config.toml
n_layer = 10
d_model = 384
n_head = 12
n_kv_head = 12
head_dim = 32
d_mlp = 1536
vocab_size = 4096
activation = "gelu"
norm = "layernorm"
norm_place = "pre"
norm_eps = 1e-06
positions = "learned"
qk_norm = true
attn_scale = 0.177
bias = "all"
tie_embeddings = true
parallel_block = false
init = "trunc"
init_std_qkv = 0.0173
init_std_o = 0.00388
init_std_up = 0.0173
init_std_down = 0.00388
optimizer = "adam_variant"
lr = 0.00115
lr_mult_qkv = 0.4
lr_mult_up = 0.957
beta1 = 0.9
beta2 = 0.99
lr_head = 0.0076
grad_clip = 2.0
warmup_steps = 472
schedule = "wsd"
decay_fraction = 0.512
decay_shape = "linear"
final_lr_fraction = 0.05
batch_tokens = 65536
seq_len = 256
doc_mask = false
train_tokens = 636800000
steps = 9717
dataset = "wikipedia_en"
MLP neurons of a small language model. Each row is named by its layer, matrix (up: input weights; down: output weights) and neuron, and shows model dimensions 176-271. Each number is 128 + 24 x the weight over its row's rms, rounded and kept within 0 to 255. Numbers have three digits each.
After each neuron's rows, "fires on" lists the tokens most often at its 100 highest values on Wikipedia text that the model never trained on. A number after a token or word is its count.

L7.up713:146181133118106066104132168115116060106111139115124127111129100159125135128112145145135117099086103153064133144147165142125101131139124119099163133148141131152129093139112117143117106129103174129103056116118073145150178115074155114154108095098171113100092116143140129131189116128171136133
L7.down713:142131113068116139151103093116140111173079106127127099162144158140124139126124135129122118141126122111163117156107103114117138133155122142119132109096138124153128129151132149164106161131093134111110164138138097092140164118124118168139071112155102140169113148137132141195135119147100130173
fires on: " G" 27, " p" 11, " b" 6, " J" 6, " and" 6, " P" 6

L5.up550:130126097107104123128146159137199115109135110112109124163142142132176167130128134141158121111145105141115166140163137120098053114155121099123144092119157101088114121198123141164107144156150125097142055142109104118149117143114133127102124128154182110120109112148146136142142100123202111173
L5.down550:171116100149095145136136144108109111160100176153130082147122122089115150138118113132109150135118198124177160147099095142122090130084158159147085105091140100122142115137152113124128136103126172096110130147110145109122102109116105115095132169101105155140129147162135126165128103100151134072
fires on: " P" 71, "," 9, " p" 6, " W" 5, " |" 4

L2.up277:086136151096140098151172142131177113099114147117119143119144082167120123144161104133153131128125120161110155112128135115137146178120099161120112125121101147168111112144130119125104100124129107144092094195135109119138106139114103144130149131104135150073127178135135132189086107109137107166
L2.down277:094121152144101129130133116140138097115090157160148079146135161109089122087124097164149116119120096136126071124134099166123153113122155102122143102148141094134152170124134121146167106143148128132147112113139103093133140140156121142139121134130106161123160126095117120131180175127154098195
fires on: "ep" 15, " Top" 9, " top" 8, " small" 8, " fem" 8, " long" 5

L2.up195:143150106129150102124179127148150137131144163132126126118125110152150140119121154130141159156120125141142171147161123160157140141076119128120104119123108130136091110096068109087115114114117173135116135161132107113137153135124107141159136096125141133115124082118133108119124106115116108139
L2.down195:153168108152130140128120126156127157092175127144139144094128133133102143109112110111154159156109162108152140116137116088140145139113092144125136120125154118148120154119120147136116128148149161083104126101132134113120100140108113128140154127127132119112123122125155130118111086136094128112
fires on: "}" 22, " area" 16, " mi" 13, "ensity" 7, "ality" 6, ":" 6

L5.up250:129151122131084139092133131147113112113133129111146156130108120128093098146171197106144156129122118120149108091124132146132123136119119080118096105159133099136112114149116147178085085114142132149141132151135112088126125137119149109158114106103093162115135144127103128101111133111096169149
L5.down250:164098160133126112111099159132197130166123112156161131156107116099123167152063133137118145107140094154152120169152117163182118130106087127136152101122136143109080139110154123205094165076124144138136188096153103107105138152115134067147130144145116127152119150112108153140166157136135134128
fires on: " t" 45, "3" 12, "on" 10, " made" 5, " in" 4

L2.up73:109165111103119152153142155100083095119112153122148151137138158108085127155115112129118127143135164121139186155114163157129133142115089133118139099165110101131120139124123110140117181105083115128109119216136095104126128117126124113117129132130083142130125148111139148102131096142119132116
L2.down73:173134137120158127104150064117142136137086125125102101139148116113146122098138107173145078141119087127159135125094108128186124122113143114159142157137105088119135120115141135082097149191164103125123142129154145120116150126109102087143100147125123117114130156122128152099138164125145149126
fires on: " a" 31, " of" 16, " on" 8, ":" 7, " to" 5, " " 5

L2.up493:138127097141130110163157126149110111107117117099145135130112113142131105149122141107097104128094136138108125153110120126117130151116092137087114053185086122136097122129109137145096173115156141141111133188115096106115117107136156134152109133093139163124124082120127077120164136123116116146
L2.down493:174152125130121128144127139096134136140074122096110125119142106132105118133119105113124172126174171139164089125175112139076122147102108152141127106147073129144097151119140150124138171175121132122123100061154157112109097159146101147124128147131120085127118122101167140122092107128123117128
fires on: " " 36, " sp" 15, "c" 8, " had" 4

L5.up251:106146092150123109093116111124147158093101106143083093132145100138176112159108126143126147112112095183106146147151119132117081115065124141103097112130122170121126084143083154143103155166128087142127073109123105159095129104117139135115135108122132080093126131133098163147114073148172098123
L5.down251:145152114148115105141083130103099146103126072080110107155153124128100130136149174163096128099139144108116102124135103069143069157156139131141104136122133134144180106094127159155098115155129106101103119131130099148138175114115121163149135133136135130113145150074101126092144123127144138159
fires on: " and" 50, "," 17, "ones" 9, "us" 6, " J" 5, " to" 4

L2.up806:135123133097165085119187144124116130094159140113146134142104118123122111142094141130134131152137110108158116137120132154115153129106105134123143100111127106116116155101129091146152099130113187124110129181114111126149169142131112144121076108104117139092130112131150132141117124146138143146
L2.down806:126150151117123093139145068115138098114146152158187145151124110154170147114116095131142149152124157120126111133142137128147129133134106118140141127144131122109116120117106140178135136134113154109154118142087128112123170144150166141169116183153165102123109155109091166157142146121105114128
fires on: "." 36, " Title" 15, "\"" 9, "):" 5, "'" 5, " Authority" 4

L5.up43:173203103135124086148173121147149121105134163112117122092160138152153103153123123111114167151156134128092125123128137135163127134119118145135126146182102149141106125150122124121122193163166100096116135131093105146113131111129114118103152139093097114159155135145108088144150156131130139110
L5.down43:103145147131120116115115130122141123145104113139149126078147114130138127149140134137127135129135165113138151165125100120101111103138140118114160137125093152094117095123131133137122079150107153128140119118147140134129076148125133100107141111122148150126146079130124162088140125153147128131
fires on: " as" 19, "," 17, ":" 10, " of" 7

L2.up1242:141118132124117067159149152149103115128131142123119130069141125109104071111136143160113133137122126169154154140116132172149178126116132122126104120148093125117113133095095131083120158165165100148131158138105107119129157137105124148117101109112104166103150126153155128119120117177122161114
L2.down1242:110151119143143117119145094152082144164112158138130094153138112144165149155122100135118176141102106094145119116128094133122147125106095136176147116148105157130107138119091130116120121119116148094136118103132146157093095165137126150156133101125116085080142126080116093093144122142135121146
fires on: " of" 63, " " 9, " by" 5

L2.up1211:136129101176155114161166133099095136106135116127126145118142137108127115164118132105145134143118082141111155144122160130105092160118111124100142098124138104109111150123150117167087152108138134122091106144118108158169166117137148097095115135119116084139150088131133168128141136119144130113
L2.down1211:119142107136105114159147160103187078133149111164109155156131182065134122150123131137157118157109100147135139130139126146109113126150157117103113068099153133091143103137135135119132126111138129104145134113144095165127137109120128145114119135112127095113120179121148166133158173182129159127
fires on: " was" 34, " is" 33, " at" 8, "rist" 7, " =\n\n" 5

L5.up1381:134115102091157117128123126118142114120163131123075147137132130127132076097102110125125162110098147109105147148158143123158150141133134143120128133107143134119102099160129136135137146134164122123142143187146109066126093137117136103106126105109118066137095147124135147136113125143123125137
L5.down1381:152129131112113118099137166122142147152134091164082069112122138107129155112156139164100133172128163136111124159110096131173082132120120104142126126113172131150098088132105180133089136133109126108088129096106132157121133118136150078110160185129090145151127102125121175111148118117163075106
fires on: " w" 33, "8" 10, "4" 8, "," 6, "9" 4, " record" 4

L5.up236:107113153113137126171171144163105150119124124116103128112141081149139099114135139114171167155087189115147134118115126139103109104123137120140125114140123124144094107102088099135123122146107060126100109102121120113118125149117098135108093158123118133132152119099155111132073136174122116132
L5.down236:125121155092145138156166145161117102162109111124162107138133098119191131115146104154139153184118080130107125110151131131157141111125097126160115136138103130112090140160117169106121159126124125103158167162181130092074122087154124135147132125107132124158099095111152112085116132115121125138
fires on: " along" 21, " of" 12, "ing" 10, "by" 4, "ated" 4

L7.up593:149148123099161146157098180140154110112162102133090138098089166133081096144153155155100151137151095140159145119107110138144133136118142127106126118120085126136094154176113102130121100136081170119174111136123113119148113113112161140103136107122166144117115142107156126125110078117122096124
L7.down593:120057125088093133169132146135094147107148105119129132147192122133072105133085109116109121139125125106129123140155157152113137097123124108141106143085179119099121124116133139118119116128147125107125142135106133129146139118110117124101124127134101143132090140106086083170115133099155165153
fires on: "|" 22, " Win" 9, "6" 7, "or" 4, "8" 4, "7" 4

L5.up2:120132119167127115119115125120103134127143138156147082117090115164160097097175153112103157141136106103101109132143187129148129139111137132142116103143106095078134111140097107158123107170089112143140123140158124136128118200147122093097097090119124077126116108116102150154152106085129094087
L5.down2:105176130095133137136150127156088169137106116147134152173162094155161177174131146134178162133096109117107155099104154136121061149136102139096113139099105095109149138133108128107146092090116152157114122138155097111107117156132091143091123109148136135147122094150133148133208101156108197142
fires on: "\"" 20, "on" 16, "b" 9, "9" 5, "j" 4

L5.up486:133139128140192081151113129157149130070129116117137172125133083143094099117127142109137114126098159147128131113107111151122121113112106137094133106139085056095119134120122095151123148099139123121128112121150152144146114143083145108115132142144129105116129116098134121120091105125114120118
L5.down486:106118131137193093135132091113129144184111163145126177112124122136120087102143136118125144138149109129096111108101130181152118128126084165148126112157146140132108081103078104091148114159178147137133145113170095149081133147123177109143143189144123135137070071150115096120134166121116129130
fires on: "." 39, "r" 13, "k" 8, " as" 7, "el" 5, "l" 4

L2.up150:168102113140104096115134111107152157118143116119152111087091126139104101135110164107142132095120167135131133133145109143119160172140116128151090120099122112143133129121107130131141101181110135124070148135073103123086086150123098203101136133117073110141168126134134113112105153130144161142
L2.down150:144134135107099104115122131151122162128069173093133116137107097076142124112143152115144096146140174149133163135134156140100125092152107158130104167106163156133176165158097137102089144131115114125128093121109084155159119144133121185104165107123127154154105107123144121124153113155087108147
fires on: " imp" 14, " exp" 12, " conf" 8, "mp" 8, "ons" 7, " Res" 7

L7.up169:116085123110165106125105109140115158139161148090136117148152137154148139129123139114102165143126112107138150106139093133126170144094090118084122076140098133133146118131112111097131153127134185107101129151131117071132157140134136155130127076147128152137073135125150113118116094138125094114
L7.down169:106118141101124117172131115119136137100161113149100125114151139093142150123137117135128131071122155108118120153090141137123092125140157146103136120148145102145169143175105128161072116122126132084121123113121110089133136127153131114153136119154101122103157147097174139151128151104158133111
fires on: "." 28, " Cy" 10, "y" 9, "'" 5, "ony" 5

L2.up1156:160129106106139115107122109123166120137163127080157119101191088139154131107110144109140130171111135124126143100184086127131107141100095107175101130124138102129142147106115124104093162132167090100096128150099096087117133090135107131093130131119135148110173111124091123123145147118121143150
L2.down1156:123108105143104146113135117144177126155172110126136131147172118088135103143117113148131132166122135123115148097139065160140124126113129145203125125174142158133145184105143151110122151145143144081111126134124126104128121103116159076140127143112147106083145101119107104097110120068080151151
fires on: " km" 18, " mi" 12, " ft" 10, "}" 7, "res" 6, " m" 6

L2.up234:143124098118152107081109099130102119058180154149155174104130153108108125094151130112115126126133111097151135130146112179138142187123121131130123081227112119115120129130151146153104178131110153103115114126134117102143111154147147129128109124104152151122101153125122170167106152173101146121
L2.down234:141162113158120108127144168118142172141108065149111124138096137171172180112154131131132145106150077129148142107124117098143136173123140144076111128131128140085095121097128119159196125090155129116124128123083137123175096153123122106125144126124111165111183104123132130143140119080100129094
fires on: " " 29, "-" 26, "." 21, " |" 10, "born" 5, "–" 4

L2.up1163:127131133096123124158192111109108167110129128120121151118147116129130131149138176159154095112104127107102138174112177126148129158079092123115116116120110072125129142124153120122137112161039142118084138171162131152134161091122147142118144134123153137137120112114107149159103106135199157114
L2.down1163:146077123125125127161139156098168125135132093112152106123101076105113167153125105108142123167114122161095207091141143099152109111134155130131134078134143128085116116160148142125099167130102153109103099136148096098116142134107137104093081128112145130149128126130129126139097136122111120141
fires on: " Japanese" 19, " =\n\n" 17, " was" 14, "\n\n" 7, "==" 6, " Country" 5

L5.up581:131101114105126150163165139143122172146141145060153120107127154123140128115152167096109133160130147087143104151100122137117102153091085145174136110125117124137166133169140129140082108132112139108139123101147066119119101121092128153108134126145118146095148128140115064129109140106141103094
L5.down581:106091126099099136158133111125124153115156105190112109115139135126079172122091136135101086115133164177137102101129106135118133108161098133135167129132149119110133134089146108131106143115118091164138154197156162151154103144118124139181079100122175160139122094111174149092100130136147138142
fires on: "," 20, " where" 16, " so" 11, "." 11, " (" 10

L2.up688:135179088116126149137118083153122121096109108121105136137117122115157098134098129166150113122105154135166124097123153113093090128160100153148113093106139100105143120161143089136049152105123086125120111217153127118095138132121177119131106107140106163143082141110099088150111109139145110127
L2.down688:118153138083153105123100158157111161119112143171156124088135159135149102106124102103143139124150131100098153129138093120097145116103103116088106167165135112164118131104100090134097119195122118117160134116102099104060075139150157154126130117195102136141080113118145139070110138168104168139
fires on: "l" 23, "or" 10, "ad" 9, "ird" 7, "h" 6, "k" 6

L5.up966:133120118102159138123153137173151166108109142129131107133173126167077166088129163088142139124117152108123133121104123130099138137102082141144112113149112092133133137121135153142072119127096109136116142111093130155124080099139140131097115144128138129142107159174137093102177108133149128127
L5.down966:156123110144124100124122164118126109179112079099088131153082154117113188097087133150114150084118107153141158123169126130195144135107144079095170120104137108123088144135105112140128143094146169117165103187166143119167110145102143122115114075109120140113173161099153095113112120090148124138
fires on: "o" 26, "ro" 7, "r" 7, " |" 7, " t" 5, "-" 5

L2.up262:158097132184113128118130145148093101130123128107109128112160144146153072110115135138154131111103106139126173171127193128125153154123104111113139108162123150144089117088132088112130101179083143134134125146130138133140111134119080109148096125136107087132129137143136090130109078127131122124
L2.down262:111104169112123121144123112157178109103151129106123130172116089143106165142136108152127086134103084097108139140135028129155108131126135126130144138143140153095104134123146135143136184111127095177102125120075105121133112125150153140147135118121096157137154165136046101130119099109117133122
fires on: " |" 46, " War" 9, "I" 7, " Empire" 5, "N" 4, "V" 4

L5.up877:126155099170089153079123112152123102118130166137139159137161143129113125123138142130124138099114119150151114120123148155132096145124116119117133111136122075121115102145131124143115131122088128149114141124154115115146138110092157063096151131092125081142140101121144138136112142103107125145
L5.down877:082117096119113144141136128116161134137110129145125137142124124131134102136086141087135134081108139124100140150111137149125149118110134123082142115120147126130074135102131150139131141112118121119126151102188122125189150120106169095112126157123143118098138137137131159167149172109147141162
fires on: " G" 37, " at" 19, " in" 10, "3" 7, " for" 5, " |" 4